Weights of a small GPT-style language model, trained from scratch on English Wikipedia: rotary positions, a variant of Muon for these matrices.
MLP neurons of a small language model. Each row is named by its layer, matrix (gate and up: input weights) and neuron, and shows model dimensions 16-143. Each number is 500 + 50 x the weight over its row's rms, rounded and kept within 0 to 999. Numbers have three digits each. A neuron's up and down rows have the sign that makes its largest values positive.
Before each neuron's rows, "fires on" lists the tokens most often at its 100 highest values on Wikipedia text that the model never trained on.

fires on: "is", "ch", "ris", "us", "it"
L5.gate172:447501455472480512491508473490558522480453507565538571481440592478482523550490473481532395508503423465582479488533506462451514455474372533569463527458498527504531515549533577590459440475451534472435491571491520468462556603480559553472515484534542502509458454453507570568440549554467508507450551490521509402555490571450469475436490511576356528517525582560608512555477433475544642579448
L5.up172:547470507511441481516539506497536469487462393562584501441445530473424439598414501526571485441478411508501462482512566528546399501508492517538509486504493571557541431515498533605467571501548491397400415460487486469474542451406550500397586510443496480502497447528450574542478507548531464504467576535556500435541591457477444420552521470509461465478467540472643519531552464608472567542508

fires on: " int", " cont", " app", " reg", "t", " ret"
L9.gate122:494505517488425550504522531442495502479456478476432451530525575441522454526466488531425441553526428394469482368522582533556483476459448528448455385457482581447506524475468499533392495588506640544575491640455483466512457464475554531506513444492506543526524403470531460477566438591495506535492509453457491501439521407539512536482489537490534547500433515509480425496562475471477439498434
L9.up122:441525512529461492474415502420433485509473598496595495532527499518506507463476519507547413465597515489462492482474499413514490518524467541670557527373617473511489506450493427485542494553449468539548575470530478487455590497492463535573475453501511507540441573542404408419441460509457551531479532475421471596494418517463464533542603547572577515454609584425501451502467507474542469468503

fires on: "'", "th", ".", "h"
L7.gate327:540490458468550560585475386488549435527471588539496490601489528478553411493563528488559532485470455456535496512437430525566532487424588505476561403551465482521562558511563442442576461444529521612522530577485501570491510549416510524436428516514482497509549522456417600595500391541553538464453532443540580506444503439493464459493521523487504474425502458441509552428502396489458462539481
L7.up327:571418429538492400561412508513517574447438524512516652455533506467575480565443416441505442502437512578569511546465494528530554509542549482459479495468513500450552574531595552424473537408505530434512537540547525453558461489557515499395485519567410423527499483440435444466471483426454326449552462504480484549482458519546444532500493501480460461558439448458514523493472525460481530474551

fires on: " Ch", "h", "ch", "m", "ap"
L5.gate431:426466506475427535455454545430522509480478445677576480560471459443370515442443470497447521457543576505545539527552539388486583545524515403564463463451528459473490448531481522502594467365491493500440435531474457544446484490496428455495484547393568532540443536525477486440482402493538431548489476503644522483570457499526464516564466423547541520481519502513482454546561463474502483515446
L5.up431:431526356530514492567514454496507446482337479489483442490423509536477539453478547569526462501466485439522416521585437394428522367408491557483500491524662474455479457500481550513462451537427484444442464416551523445533551534422474487548478515442489551477509462538483494467486484532530522516483518503474518609431549508497539451566478407441504590536437461544445516500509426448560577467404

fires on: "s", "m", "c", "C", " other", "id"
L7.gate130:507494520477563533464521432552543462522484502477597503485509527433529539446418474424467456405496511626476521442445591496563528521597452405477483516478500487441463527527514512515550539537451518464597535452509399460633553551560506449438498468472465486455462447568550539533600529530532460444459494445536461410544534430471477599518515438490516420576468515530548638401519448537432475456528
L7.up130:461564420529566456502491517448518524615491627558558425510561475469509533492422468549587489442432528512452382550458502433469438522439514487540463510554530427520613447515540476496461467472529483431550542410520507497511391430572597528448539561512528503560439502563489435469595487417503480482599541427520573521495423511543522568511480498469508491458542510483501500458481398431410591448482

fires on: "u", "n", "v", "r"
L7.gate409:483417440432635590436428526444505494569532559530637455408445602475521513566505490546440534467458518408488481459419453511496498608480466505544487505552602537489529477546500442479549566398529525542428457425470502438532497476559439571493585559506460556480524504538533538507439524478548534555530481503505583380436570600473511546536482490480461524438581488476450521447451499478520413482488
L7.up409:497490490468435470490499510489592492468503479472605566545512535530440564522551468432521469480643540425399542442467489475484591464517461403631471517532474463539545513541480574462550467421554522511465530448515576530502520600452361498520660523411582498511465526446526454440526516516497484466403490475441470485490514460446517554480506560390498476470557518474483515430517457452556540462561

fires on: "om", "if", " im", "al", "th"
L8.gate284:439498486561447510524415570617537530483470521497501586428516463578518547468494560505529538580519475561491454453452518423461476588493569482491556438562469494470412544582492433458407596457512496475486549489564512476460513446407432511517406524430482557473553466525457586405472524559426566589437520437496434526439540459471503564453480402538442571505519445508499565570577524508431468490574
L8.up284:573578498480470467519471464464454477469575516539397545444421500445447517554584484476500457532417550394467487497490524492543531437575478482550572589486482548416439440538474487512472527543503488481499433471458551518486540482451393468490373499453577498464510515491519482377478535492520464532493474442546510483493557539465440448540491532551429561538562520461485483569368497635534562444532

fires on: "w", "est", " c", " n", "ew", "itt"
L8.gate156:571572478508402501479481562555522553502504563505542526490457521529411430572420543521509490445484436504496484482534565473487450535519620482455498499463580558529537562522515498556368436475525534497485563430437487426445452476519587439494469458545404484492499567580473505475521434620512424497624454406447441529593543539511435539436503503484558512415441493489556507469455407559452501489463
L8.up156:514556493463424520518456514529526460552468520477472542514571440493500472513512467541521423456484498540594588553543485533457472550535469480483603485411428586545503576468513456535546453479483465558584467492478531537573501478540455494510564446495467509483500516533406367425508453511398420510460539501583453509567462525473462514492431567404482520602530537531514489543573484569453418389533

fires on: "rom", "er", "re", "ant", "ide", "per"
L7.gate95:495467487598465526524497491449476602524534473453413472581451489559522481469498567451546487512453541505502391588555457510544468511462519549613540477410449511464468473524475462494405442551505452524509507403527535458429411539505483497516475434621569473468522511436588534587530525524526465599522551521540419551512431470624395552520482456461527506478587542453507536499493480528523532504502
L7.up95:421454494611508607421564421529460577530506491387572435536420522543603472579549500441472496487534483512449473438560432568509523515536498565535579465502481464424483474541481528445467387485518484548483465606493538492462482516419481552524430557563555550457516457512451533566499549468541475525511500544430428434426428508548477495480495536408439539472552450380480621512503479562532515452403

fires on: "A", " A", " U"
L3.gate54:544449445488454439478465470517498461456495417491456485425528405556482463525503490529487428463582567533424455445498455485543440435549587487453478526500529533508497552474483503450332579549534480484528381510455469394497546521500454497476490584500513499569627518453494465439569493431508495443458507553466381535558439455527417427436454496571539479576490534498432530582521519495561539450445
L3.up54:530558495532520469560339567442533512511566451469559499425425492562496572526562520481498461505584486510450473451532469558534471418490459544433466494441556455498554503548497526487487566537526419479539491493554471433477507498544450517452388431476452481481426514437496410501515539427474462460485562533402467487534501460494538529502540467561439659593485490482460558471517470509558466482509

fires on: "A", "ic", " Lab", " pop"
L9.gate239:499480492657477472473467445396519454566614454479514535417503447505504456465463500532516429540467530532399398407490515484489497502579510477519463439525528422486551523623475518533520531506548360509559491551457534483541472471531536522530507503576494472494493611462499511406537483477552517603538562552506484477485555520442496514488515454405371470514462550470455598605500451392543383518472
L9.up239:489445492564511491459535489491489536581674482457534469476496451545368567510573489510534405521462601514465453547457468499510463478493556569475480446477518484493597501514452625421530546465553507498494388487456518446532540548563573462438449543509590487494534579418518463462562544503525505472432413484555553471552534497473420494508503486471501433560437438374415609460431491466497490521473

fires on: " st", " d", "b", "x", "st", " h"
L9.gate50:471414530454471447543458430466542514492597532477550539505453486499536529477496531528505532474400464376438463470475610554463524612527543506503472401462443465575457583394498548563488427536514475547430435567500509461499535570484432478460488568561548467529528499461468523566465432535508460435499491365506502598566558470530548521505458588570507498466437473512396496478468513566393517485595
L9.up50:532467416482474523403538434480493523516507552400601540381386401539513438542553466526499424479461508463551596578557557582498469530527551499515518514478509519559440582553471571481530472472518462441491521497539494468472557469493442568521516522503444540434551494548433461511453463541591491510483510484508512560443482467541604564546492600426501561515495427527490523587498507416393490456618

fires on: "ely", " well", "ly", "ually", " also", "ther"
L5.gate91:492424524418496515513479561538417442527508569523458549444414513495565463450535619514449481466415529487600512556474412488482549464425516565511493605508530481537476511500547464472467444439496534509506530452458537492418414499488519519539499457482557502469475520508600529568577489489394419500487435556487514453495513658455476500407542379581400430489469466584484511490461432530580528505520
L5.up91:555484520507553587547561466540434439541467608475461502473574432513522458444520484384522575506582516485578498467495494416448522543409446545564490463496434465457491498472549452417442541480543444515462418487455538510518544413489521509518544479445496476515474416554484621469500480552423503510483559509507485464413525513592520529401520631520500482503486488549498493559509537524525567445546

fires on: " (", " |", "ri", "ra", " =", "ong"
L9.gate194:490558403446398531523554509511515508529483424445451474442502498532519543529587411474634604522491442464490561493490457470553539522487544525478476570449534404550510536471500552482550487378452471522526421396444457597557454488571549545449503534558545536522522493481613434507510462404528464624458517491512536410491529458496458528484559504486381454507457517542473508503617483490451525455508
L9.up194:481534478413531519510433490473571575550528443532567412505546440491521585531557427450553534575516475514463480512465568441557527491521580483528475487548444565482599454537425425543516500389508486464507507447471542524549525511533517503499573469451517500513589527384527513589550563549485385573453452497440487543470525420539597491465495544564481556507447483601498482477474466442422472439455

fires on: "as", "is", "a", "at", "it"
L9.gate46:453375489487552517481499476449485566452470573511524456524407540591455458621463574483521418539431482577471535519401556378452498497486528442612438448525427531493512473494497493475538471542477448533520558562448529509540554449547481472505516405523596565540473541521521498512423480523522474546482541542446500512517546370470532481482401540479497520455498516504451648541480535500614523429520
L9.up46:461524572529534494497508554572455470442480511519536559471448489573546427536542595602510404480519558510509434452398483467470598530480488528588464408492531546485510493490497510562509460522372505552501452580535588446582617480506521390463544499517530468535490486366495489494481611586508463500529466563489465434448483459467544488444518459486465491537481433470461525572470513471447571481396

fires on: " y", "ic", "y", " Y", "Y"
L5.gate376:462494461556502483538431452526473468515487555455552554581548586478437553488522598396466497463508456499405455505465393508492490492492548456488519456553588448522594601537500491528472475429581464517544496502420488500544408397561542538493396592498491555587545482520485461514466563482579626445518462408503575535577430507476427477522491442485462490466473500436510528585474512603466494574505
L5.up376:557551442588471515535468465528517530570523516552499502533588499494361488467446526545408528474468493460626453497452413541471499510446481441440387509496589473415556528540488541482508563483541462489569527452424583474472430489515451436516438530498418491465536396448503501540528548377512466519463406407518526580585492500526369480526517442454552524462457530492515508473467551489481522468404

fires on: " acc", "ult", "enc", "cc", " cons", " rec"
L9.gate445:536565460486495517506498509483444546423520520504510535503515471456436478488558433475558385459534462509484498467509493476493455547476606468524534469544507552427480588431582499427409542462428516418408653492499547469377467475485467488554573418544586506550539440552547492454533453463473531531439521510477426571428474543536515529533456531540584464431509414516538470534524532508443605435368
L9.up445:534531446501487501569459548379557488368490471464548460468590574537470475497548450527485511454617489488535493553470557425579508538436450546533519487536469500568465519561436477549420550516504435560489639533509449433413531465524451434516509514530660515570451418377439465513492493496546582477512483543466501491465476455474378524478526544543465510434510495423458451518466458486521410409503

fires on: " J"
L9.gate231:426531492610429509564500504439539454493448572538427465522450447520464415493470593498509508369475474437421504483458429546558525465470507571521509415520442512471547547388585455486544454454520583444584461504493425546510507595552561512452501541521597485435514512420539496400620525507529533512414459521542516463500500590541433551503477540458545461439510469539493448525552566516448454523480
L9.up231:485465548462608500546489558487449462513510412377420529457470606533416637510447550519430453464477489434424599540488493509570513478454481431624521487467543539449475520520493390452552523522516572508461471533567403481513527480561469536519590564461599478503496533399491518513503542495612498480534467449427555530505552483582449459453447465476566480468473544566482481480535492500542516482465

fires on: " sign", "al", "fer", "m", "est", "ment"
L9.gate168:453518456493576519431530466537527516431420532475494562550579450471504537467490452444507593445547485490528469388451540530503548517526540443508596417479469530536530480469532513506403532563493560494530500440588581445531540460549447492392479498488536445430580499469590483483524507538517398442615650533576502450462444426521383491508536469532457556460522526505493439475478466504549375461491
L9.up168:539488500536569462522493441496464411504441454570533652595606562496491523452435584576434568405535442498569519502523502483516465516550465443544493551406417455462538513442470418378443479516539567466530552395501486459560504459512486453476466612544574490579456477478479553449523482462482553522486482526456473452543493439453490549488557489555471326525522474558449528487498465542515475546454

fires on: " s", " p", "r", " rel"
L9.gate253:474410504505470473462559451551470482499544555493422581462462555589516555519610490533496554518461518474525470527427489571602521512495600586555415379531510500388473470525497528539509517432485619422498460519554546550514450428436479521565409490487527503463493548449535519532549544496528421539562555491448435539466502477459460432506565517446416537513469551511544521578472521465525492564553
L9.up253:553507477567465457547482485407449480537503489459472509478573345501500584440535504586404397388504538472402484539538556532548560415516492508479510503509525463512542460601431440424466556523499496523474499544494539514444500470534460429640565479577442446519502572456509519507545496490401469525561435474362472408451497440485522448452472489461378566462524477490481511498549470453529481553519

fires on: " rem", "v", " rece", "t", "r"
L8.gate370:503457489543456530474490481456521527555581515459488572504471500462514489464491481597481496455496519451526456353453528438532589469548501473625500517596522468509367422451419489470496462499365509494389489492578482387539470487506506518487499604515412423458496481413487500478457507468512471514517519589502495483444522516442528502552430540434497518472548456463461432503561426532530454439431
L8.up370:531544498523575505545529449490528559495556530493429484511472559539558566473489531464325512475501610312452490467477511370536503544592471466570495582626437498416449517568525541463541432527494382408486584539503517442483532499460526535487481569488448465481466514505548451532434478504447503527540550495502520453487444525448475542421501490535536455417507550429491517578568455428517489424476

fires on: "is", "as", "es", ".", "ar", "re"
L7.gate231:450516520516524513569523486463505564474417623558415520494425474515550547557585523518536452596571468490516507538405527513512504522429482535528453395522581512492432508548501433496326495524534520555426413543570551428529481488558482541522528396537560518498519413462546476533578495606522497503600473565450485436482402512476541499487532507499488390498551487420538557544416549545551480533462
L7.up231:520481525500504537440455455452514484453471430425474547480488557523425467437471530533480437517546514471530418473420399519549455505488465578633472572564491452513460570572526478386497502584443535499482471431439568508597552532475497504518491509463538523444494541493547469567491558527540510472448512568543472563484542554440497397481549480409481560471561550594491584532484478474475567544506

fires on: "es", "t", "s", "e"
L5.gate67:515511522402520567487487538497487516480467548532512598456539529451426490436425547498535433489502549487502549535537477427502487575520497488564520437535467453456486540411474564553580468480511470519531480375580567555493555399560530455512475524505507454557478444512414488579455462499462446477488542481566561500453527562621547439520492485468576492403499526511491555528637577582491468499456
L5.up67:508524508447480535405492503572516461427616495443578472568498543527554486500489439547544583506451418594519425470518428468414509568514482456559465460454450488494426527578453439519568535487420547501528474445430511449568556473547584547464538500473523495609440501551453463489534522496440469567544504488612524419517518446478432537469551499493507513435468435486553533588406348556472457593546

fires on: " dis", " inter", " cont", "t", "our", " C"
L8.gate331:474533528473453523473530462440494535482493607580424539520409401451450463487377512441514443486544444500493520537503563529486460539495498542535404406510509537385479550498406541523517458538536475570492496587493555530464494532524445520525479477441498535457463487521529482388518592501539475586546539497485466616453460471495494529553465528465494538502539533460491541502525549478513465574421
L8.up331:525537400466494449478505691554440552446455542542540507494485535530455543546434536441481463593530472522485553581481512489559428441508550490561501437439507553575488534471483503440548522608515534499503520514478582541427476518428427554543497472513551472524574493483504459472459633488509594488467589468511489589429403537486522529550532533453437454447471505506504469556541615512424441480389

fires on: "om", "if", "u", "en", "rit", "ri"
L9.gate350:519525484537530459469501628503528556485428552455487523457470483602452466485510491462503543513491538549524418554480452536485481533473537447374521535497469461401475546488457508549469536448441435503470564463536525413539552444480465413549571445533446639545516623486493471506356490542472461466448477475505463405434504522539455599460543503472511374410567542549559405549530532463478410518541
L9.up350:464539513421482490499429581480488560526557487496503432406488446553526497508506487480518471491427507460485442518548461433524497507518469465542537509481525570492523626562514504598505538510428444615509615441465574459499461491467479457483479420507521549438497562493495465498482493506449508496446548521545508544426435487554535552433571480512469453595542571591582455502531503544562510534490

fires on: "a", " to", " La", "ake"
L7.gate332:539535476526499470459558424489461528583591521567532532450461569509502559512559526441467485491515531499528583484515399453451556497489377510522411529557452530425568524512520537486467495536416486495509536531519542553586588535584392469517492506479498471567486469483515450446414475528447418570552601513487481494554538433427526522462497559520553460557460490548568585420452503553451539510541
L7.up332:442530534506549550501476520398515476497503488493608491502530435505468444439615548478473458537511449532436516524494469487473475514498390495432481484465425380516448558514470379568491466464498447493453433434534569485588454520550571571515438513616499549533415482450533510520436432570409629506411533552504517557470475407489478503468440510467527463491482553423481600462455599488479531523523

fires on: " p", " P"
L9.gate422:479447546519444543494516552475494557497472507415422539448505474530511537576508562492508561523594542536500648428508571481485616474522502517482443502498496548500487426492426589517433546463515557588394502498452544486503438493449435492552504515477582389541504470494446509559596524456523408561502460567476418523453453457591505436388443495409508583507443437567552520471535540507493459445481
L9.up422:569505483562589484408551483457517469456494503508496434425485494503487475532536530539407535440559468529506492510460547400495391618483442449496403485534460455483544390462507534412490518449483512487479435554467607510504502505399462502527511482542479463467499556552446565515472547531512447616468530527504409450398453463511493504485492435383501479513406505522485555445511483426510487599489

fires on: "ch", "t", "it", "ur", "h"
L8.gate313:505531473501504523478469467513427464497431612509429544616491418440534476553536513554565474572588551420545500511497508402592507497446544478526468500577568495492447465485537561526521426507475549495508468516547500416538525560456507488521616425491391600551412399580542534562487462440454455475572413459544535454544463576570491472445531493505435570543589491529483588539543382450519515519540
L8.up313:557548544475435439492449501554587512529542446617505465546452529471503455507381466465510486481420502438427531540535476495489459537535494500497500570465552561508493617430509585551490465447602479470502466397476492574466540412449509503485490424476434504481512483485464456563512476502475453448580442531468517459476493495511497520519362557443607421540504443528574527548544491517454533473429

fires on: "b", "ew", "eb", "if"
L7.gate252:490487477575485495575389363502377543563514499498510524462529384467454423437556502544470533512403518511504455553543419412502508562573448454446550459465472568478475539455544541522473462584490522506488480539533405527508524487543523477550466436526556541459525535503485484492489529498507456609562560480512462535495416457526387434527502452514378449485522562512521504543507459583412447554518
L7.up252:647568456541474496420449485515492496496536465519501443469517561520483451534547531503441508501624529555460415470516539380396494444442379421435477507529450517484474496528500461510497479612628467512527442485540517517460596475465492435553463443444520548524499503525482507562444469514520421469447482484515440399433457447537413492582522465482494523491587488481563530445472457504480490537519

fires on: "r", "t", "im", "l"
L8.gate436:475558537434487440538559517426509519536446527529549475563571616466412460498414576591504486486607476510555551528496513453550489498503436428506554492562429449453424505562536446577368428482484450532460543481492538530582489473505504577490519547581575460505476494495559468445564530518507523505571545503523457491576507496447463435415513479487430472539583504456502575484509548511529455490406
L8.up436:499563435551514464463568446440487531510520484506551525529571557513485443508498537462437495446539483446464543409516455413487514598480486556464558544410515497466492540488487549554402455547485521529516485449586506587533426542574293545442483563445426433417490529461545528585552500506490475422470604476581424439637523401492481460441456527438531503464481531557609546483545585509505465527532

fires on: "A", "U", "L", "O", "port", "N"
L3.gate145:572494483512536590515482473591558550541483479444399448469510486577387520535439607471500504560570532504518521468465466518624503520448615478420535439557527497537556488581478556583556517507527415469565353497446528508473544438480492362493476471441497475507489509430495519485509529475463427527458491472517489489540448532440519494509512440468448468552428462363474473602535459504548519496382
L3.up145:515538424535560418543498579440560502634503520403449509440493554505546519545394399533491636412511489510430408540454522512565575548520505484459522573434525503536532487476535520511524502575507463423508475510508462423447499549459503414533518516540567456447490468602551395527496456420504460477563503473499575424529451514427504581524495466551544509556517531442445499519501512581608545502547

fires on: "b", "st", "ive", "ig", "nd"
L3.gate209:510504468566561437564514489528451495480505492500442539472428499440598461490450526497628531576580472468474441505516580469438526579526504423443480475533579591563524569433452446549498381454557386499482461501542413551596469519541409503620495493469535528499473503495487490504481494515454553453496403531599513427492534563559569471563539600512463513564487518486518500492503540462469555469561
L3.up209:455456491515541472569588490446422530511501533514467399538435438361572439510568570412457466471483482498486435490480499566503536495465473475589444445477539485503562652563463567428515446552494523472438523542509493537513531399467470541542502513503503485466505510580531474440482590481630457484500504451482561523577464547523463492530574548427487459602491527504524424395487475475452540438567

fires on: " A", "ri", " U", " Mon", ":"
L8.gate170:511521482508440549525477547547528570594484473497524493388499477472493521535492566487473487515500540467454483545528560495452454589559508441569464453438518485452380500456425479511453523477573491446449484395497529476522403561519417546542620423566467490417501487598543570478451469438617578515427473564376512525499585551538555478500491523540596533474512468484538478520445436516527454494473
L8.up170:540443496479545579572496485534586521560475566541515427369446487410499536478496469567389554601460448545446494475548574551480436506529497575507546437428477509499430512518447502529532445510584454553529495454471508550625418641541559532474558428490525533487562563471501434503534536457537535374461528538412513505461504511560519449491567542486523560505487557552547556441513617524517469468499

fires on: "as", "S", "a", "es", " A", "i"
L8.gate276:504472477391559510538550580533548506521512531440435488511486485592454604502422544403470417503582542538507519560450449488456622566513530527517487592443477585424446504463545367557407535512517440438465530485419553516494471453546507521464522450536556484557490526548504477461532443441519482493531487505405505556578566479485521544498469488546503478523548523489527547464386491590484491558415
L8.up276:502544549449527485552527550458459543529497498479506513493491505524518445436572446524515521533560535605453523537511521460509427520483562598472497423443457556504532499472417363599470555559448485512527478517392568569459483524427515506461507420442566592521467433453465447550558599441479496476552468511452506612490588456481374519547515478480464555536506400538475638514457491475463490540514

fires on: " pro", "per", "er", " per", " same", "ter"
L7.gate69:466543400501478545419459550424483550545468402473482477535493494501503523495466550434524442517402559496541451490471471478500502479516563464461479500517439519458440442483534481522399610480498396521423479416510509493519480463546487540606527522538388430466470594489546517562527418616498581496501501618528387362554470506545494459470469466550529453459511384533533472490566475525490468464500
L7.up69:546565502503492513475486558481396489517481469402492496436506513547562539500539493550471412522501498529506447410589426581535517560514483424544537553460556514598455483532415441456410527410669492559473515600504400506547452463512529520547492499426465478543500502482535505539511581505529447659541554481489540450504529490500545492472544497459436558508530543517555585516479481513554476477512

fires on: "er", " El", " Mar", "ert"
L7.gate437:458497627547552532524539540518483567504455481446471504381519479390589458552559443514532467504438463426502424510507456520523476473630492540479592500417451502490463496500511474452498513484584460462463503485547423493554521518472555593513439455497580507611525530436436489473511486537584447560445511535474499538514489438476514437635480529502533571483467543578538576419519434535544394432467
L7.up437:606540611514544546557584547481584494507508521465460493447499469424648443500507469534457323530470522451495473554497510571524557469597454512513534492497525478455443530574453476475413515472584482441468531417566456431520480506506524523513490516499528597487572513497533536564478496543525452555514515486473515490581479401504484448630494538561502591480532506551516469406558481528560447487429

fires on: "l", " El", "el"
L3.gate393:610606543492462489504519460460467563521515526558497489411613510482549523533477429501526420447588429492479503326527473502463465519455468432509580544468458464465493435488486455528462532427578487467438467431531438505561453578453498522554483485476508460491496537494464466466537480434490430477598554465414458602474497520382438328446464507526520548508483542508497401499516578479528472562528
L3.up393:527495493466497455554548444493443534424489498575447469546469440467573480465493563450573538430462525512400417551429493538508457492484446479463560517400509492421542444396405485392504502506487447451412514540567383514546407464429548564499490500445498440463519501432510537465541484514409498480422491546500424523528571514385523429504421530563524552458465552534602497538534489552542543532543

fires on: "r", " Gr", " gr", "h", "l", "F"
L8.gate435:504491425501493500453476495458550592544519470559543439475521544494440525604433546458503470548490368496442594488449527573511568537480489428481518487537501473478556446532534381530602428454519525488459533500531459554549471540481327497504604501436460498411595509460530493486547436488534435459532447463450529518469475518451573486492471531450380487489476445431506440475469516540521521558557
L8.up435:517530460592529464543552471474496501541574480524458516559581477559418543427389453447450504434490487500514486422532459586557536536471493485480515483537431443513461461518468559456500462429546487504436479442574472548598493390477529574516462472429497423499490435498473466569521527588547445517509474555497519487441461467453413474547353497514422460546516517538451538423496574515468430445540

fires on: " ch", " Ch", "h", "ch"
L3.gate95:492453479558558511524452549473467472589535503538556379544445507600468527433457531484492398466530567472601550554488443451566514575450502421524454419388475541526560394515476593606547468471558526465470479435531460499440497464445520451541565507420510434371440497479553485499572449501442443449491456400564572506474451524544591544486464520465505406471523511581536528454499420515507497517479
L3.up95:429560498413521429413450556521456497514611400561524480524534486454444505510459469522500395480490590442529474528491430468563578565446471526571508526434484483497474535489532612576509539477488574486528550474488536473549513497471515562505581447411403499439484434435525548486520470521521545444506421457486566504526544493601528463473417500486584488525505510571512491449526438410465449544396

fires on: " J", "orn"
L7.gate325:420392535562559527512481528445538523527527526513582558475535495532510584413530578436467496442529555532434389358555429455494517456459485595492558556525542497496531524568543514461549513464558513479486550560446440582470463556471563551471548566538500527476561587465500578476441466456524564520420450650544461428507498533509451418541432451460550449510457456474506475508570458489483510489396
L7.up325:501459506402487507579540509482481516461460497526401556530506520524533480495528514507462350496508552473471433506464467467422482441513518471483524546442458524357462424416513388478548502561489483476526491469526501462495572509551480463453389509508509480537517590523454436497520412457505591384480556534502433588484467546631570480451445495480488551529450555481535498512562451609482463598477

fires on: "w", " to", "N", ",", " October", " m"
L5.gate7:533509459520483566545478474481532513449510513553487438481494473460558480527495482544504514380511481543568498521575474538447587571475539505386447424474451594478488559523572428553634452602418561513489535469616475376418553531444453502582490488528440488496470545425535502419500493548529470516438465478481557545451431489541582513549518463535564567530490529465432572412505519470515510561516
L5.up7:500563475470496550574480567401475431499522486508485445579450470497558517439584378495532506523528514487517507516493585489429613458443527550388564540520503534499445559435551439416526457487594548461497593550578443431507369499387502489561551577427487478416524499516518479491512493495461463426470479447482521454559594562443472565541534464482571442440442548479438501453493494529467466525514

fires on: "ed", "orn", "ft", "ing", "ame"
L5.gate10:435467501574503561504504612453526465478516499495520567504452574555482596479572531428490526425596466439541505479466519461577561507523433508462507597470474485504555493571493491349496422461428567533454566496514520507543530513510474504504542522537459531434450517455483545464460466437531474489509546504497485455471573528593537477545514490543545488525378539445481440466511503564413423563531
L5.up10:542493483510438501534456486580543418428510438477436509597617464529500616520537565496380602477502480465476512529427456441574555445505442522510526509469398511527576476520487543533506418580434546465519533544533526555494615454462579500497511506492537548420550558417467409496414547515484548553511475499613504466500534500523536521486500428451534482480374528497472454492547508509459419539533

fires on: "st", " st", " St"
L3.gate15:466390473436488462540487457526464525551541431430479446539631494557502480553532442437464457537534523542456539522480521562591540553473513502539446545463465512555365464520521511500470485506535475488454578504548539565482543511463435602442503486566513363429554411509494459474531447452435555480536448466565555443581522508518556470446484449501465591473536570507475530520563578460508515469596
L3.up15:487530475506494526522541581425477475558469366499517489476460484517497423530610440443497463563545503532464540515444538552461528529562538569528468491555549462515552481487479508445461467440557399420494410527467493555621515574544468479547495515573497519489509485510432455462460585464452487480510466533535460523547548433614584445487512595522471464497549471515465461561456400495454508482581

fires on: "ro", "ra", "ri", "u", "n"
L5.gate101:535555518525511531502505469502490473419433485438492446434471568497496561487557414479441533449533478468425489527533492465455469498482458497579541499557518475540550561587474416500520450485387527471559416455554527655479492474522544418497467490472509521460536597457535478490492520415576435470424567504477481389495483512524475532437510522509432502387551434509529574515493541566414526450422
L5.up101:546505460530483503463482497482534525405554475380485491491479488507575437541550454514442428468523350475464424525345512460435374517456423569550475470459524445560599436473430479465622539478577530478509581447556448563503471473506530424512471545460512603480513431538494447488513492473581509478501521494475495462542497466592486490542519425508508544515493454597510549522469450452451521426477

fires on: "l", "t", "ict", "2", "sh"
L8.gate136:498523490504420479513522446481505551496458662480519508449510476538533463479486465442519526451595436588402516405549514555530399615502460561511495518572514450559497433428470484511449554532390520476612535539531432514524557451471527593562506513558502456484540448556581559464557512493509481400548456426466575569512424454431466453477520477467491567571540504566577502426470478512506456585477
L8.up136:433543478603494543468482554496434465490516461516414547415434517545494585501563551469526536484453497494458573436566470443457485463534484419494475563479521511443501519505362415585479489495463438584509527535530485476464430639579489543392460516404556489521521476515512529413470452538547544510480529414500583534513462545399540484440536383543440436471547595468516534593461520481574489497558